config.toml
n_layer = 16
d_model = 224
n_head = 7
n_kv_head = 7
head_dim = 32
d_mlp = 896
vocab_size = 8192
activation = "tanh_gelu"
norm = "layernorm"
norm_place = "pre"
norm_eps = 1e-06
positions = "learned"
qk_norm = false
attn_scale = 0.177
bias = "all"
tie_embeddings = true
parallel_block = false
init = "normal"
init_std_qkv = 0.024
init_std_o = 0.00424
init_std_up = 0.024
init_std_down = 0.00424
optimizer = "cautious_adamw"
lr = 0.0016
lr_mult_o = 0.912
beta1 = 0.95
beta2 = 0.95
lr_head = 0.013
grad_clip = 2.0
warmup_steps = 229
schedule = "cos"
final_lr_fraction = 0.03
batch_tokens = 262144
seq_len = 1024
doc_mask = true
train_tokens = 862900000
steps = 3292
dataset = "wikipedia_en"
MLP neurons of a small language model. Each row is named by its layer, matrix (up: input weights) and neuron, and shows model dimensions 32-159. Each number is 128 + 32 x the weight over its row's rms, rounded and kept within 0 to 255. Numbers have three digits each.
After each neuron's rows, "fires in" lists the words (lower case) most often at its 100 highest values on Wikipedia text that the model never trained on.

L4.up348:160174108138101126104092113177164156146128153130196188155088146090139116124070142140134137117185143041122121086169156110057128216153127157141134121181148161105059096106123100143124150130122133146181092101122108092176131100222158131168173113157106118161144105104100167146139131188109174098113109170152045182096072085125147114150135161140077134165140159172132184133099076159087100157110
fires in: "was", "were", "oclc"

L2.up557:215165142130137134114127201143105147140126195151115190108107135135139105158118128084053114123153140136177093146174176164146100117078078119140116118149136132118104140087150180139115148099106173136131145076168105161108178136108140122075182092152083164206129164181166099135095114118097155136131099115176182138121131137152115135152044132140123149145114115108146094106170117179147138146111
fires in: "all", "only", "total", "details", "number"

L11.up492:064103128128217133167137119102135109080136142163163120098118142127086156145170134103142127163104122089105113207114099079136130124151148050086115111139103096166156132175110144148124169114137086161095173131109126097125100134150171109087135142113233149130178145152119072126096120187116093147137119121159138140112132117175176141141099188139075137124073140159102089094074158143134158215109
fires in: "as", "when", "while", "but", "from", "after"

L11.up461:127150081104088122120138096141150115108121179155143144153135096131137162140109125168090083105056115130129121081172138165102143150140140117163151082110133157152173125185123147145098217192152108121167168071124174146143098113097189124115085126070107161193120053152119135147115143127150103107131114119123122132116172162129169047116115144170169126147099111111160149132088166082102155115113
fires in: "a", "born", "for", "out"

L8.up419:161127141117156114124105069232118083091075128167139188068176089124084152158156103116155152101144173125108101122141112119163147212151156143098155139134112070203172131149118123141130150138110148085113139054085122128097129116096139123092137176091148074129168133170097096136123148146126143150130152105164105160072177074138209179106092172144133107085120189122113094121094154139130092122101
fires in: "in", "by", "at", "of", "under", "since"

L2.up864:092107078070113123072162148029109059129121145183155128095160067139175101107099169152175148051104122113100139121219134134190140123154169106143123098153177197142124054142122143104123171120099149075118150122106102128115160074163139159106109087111115133172136111155117141097140155096121111158117120165192155130087165161162116121141123164125121121149114128177148082132193154110077137043095
fires in: "have", "all", "the", "two", "three", "these"

L8.up746:088169089081173097147133145137176103117070095144127107113121106148141136147140115123096164071102139139111122097173108042094113127128104087123054130161087160133114171150175118115141173073175111104129087147062098156150112098188156133171132110114135133108160084183092155125141193142121106166138121142187203140143123130118160140162090081130091188108144163164164094143115174123068122169118
fires in: "a", "most", "one", "top", "of", "head"

L2.up422:109161125121092063120101086113157111054193116090118118097108125115063142161161043117086116142156126157083136103186119141116121115168088129084175124071130132216117143101139145169100139149127076092123199123074089123137082144131104185096047130143196122139077117111124150108135129116131139130176117113181160181133090139161126160099093149151099136142097116151075147123167130091147130145123
fires in: "by"

L5.up403:162063137151152087157059116153124129100172161066145170144143132127127162160165111087169142094112218108131134127147131159114098070095138100058137123191124114107140145200116166102097151148105113127131160079113133105154147117164112112111128123116052119102165135072121174166121109149085142183136107133162141149115092070121129102104126132101131130151117135079128158121135136090158168148119
fires in: "against", "supreme", "united", "in", "disk"

L2.up701:104118126084103132174117134126147100163199108164162161149108136111111093112052191153065178132120153104109046090148163111145126123096149144139115114132104124128112107077106152149155164082137154127119102158111089146137127142132122134082088178196122094120047150117099159167142130139134152192083105150179119140152119142169142146160097083086112104201144134131131112138136135184118137161126
fires in: "only", "last", "number", "no", "featured", "first"

L3.up700:085143141131117122209119140094163114175147097076075120126091072159150136169099166097068190152106129145120115137154149107050130125151158155117151114144160139162077118148129178128067136097136129137142081120132137126112112139084151118107102135195141084194160125171161139130131124115096092112130115141106118117088088104153112146109143055082176110135117132135156100102131093186082134164119
fires in: "it", "0", "she", "this", "kiekko"

L6.up191:117068144133082115149088092199110139108091160127141135088130128145147151093151150131146141140108132133126142128125084121131146113128131125029089124115159123081112203155154100136127115101123157119148141066149148101097114105136130134099158172114065127130138101084109056101172161123080080099129102124151081186204096082135160129134156131068111080128151165148126131135134075144139068158130
fires in: "in", "renewed"

L5.up553:059123101055165084131157099112106109087168116167073160183148139130136130122127141119094099146122138095086077090118135215101063204174125098199126148112136170165138124131145121092112185100162135080111094166099131145127152148160106115165159134084183183125195146070126128139133139174125162171119118141109142149130122100171117156128137133133086152134172138157050019130078145157141077185097
fires in: "after", "as", "for", "about", "before"

L4.up531:123113161113097083168134092123158104129099077139108146139078187061157106099114122109134167077142138121135122137154193142094126127116141093120157120164173136173126119135143123163179165144125053096140131049094100138129160149101116168087124181188153114086162118104127129173107084134119078144110143162135162094164130140126137172141123157124175149175173094120112095022123155138154139149109
fires in: "by", "from"

L6.up371:126157078060136103176144056063139160137195097151146095086087070159163119137134121088157129121133106152123124111161164141061139138044111137129110135196123136142097061192127088141120168132130127101135071166111104095078106185089099133199095148140139156108108126147129130106132125146133089122207161086160146126103118127162132151136140163110166195194158165108115160156126167185144119181069
fires in: "it", "and", "war", "time", "conflict", "this"

L10.up786:131165104192127123151096063116114139126098171135145124176173095174113071094143110146084143086139173128112116118136137068114194123079154132123126159162173119164083153129089077116113144100141137067139124136112123090116143178135126136094105108117089117111105109143129101029138124149082103121129129109158182110161143153110127122172108167160091171169210191127095117146140138179119108149137
fires in: "he", "one", "very", "100", "good", "most"

L11.up738:117136095127138119132115146195139139158123119092111190063114090143101092058158119115102131117098147067110123109129215077127141108116180097135149136132188151116113131153103112115121158081099079028142133130095113114143167097087161170138217141154132135125116131064091147123139076150131148146157131105147116122080159097159115183112076222147025104143172160129114125131165122191120195141147
fires in: "was", "he", "were"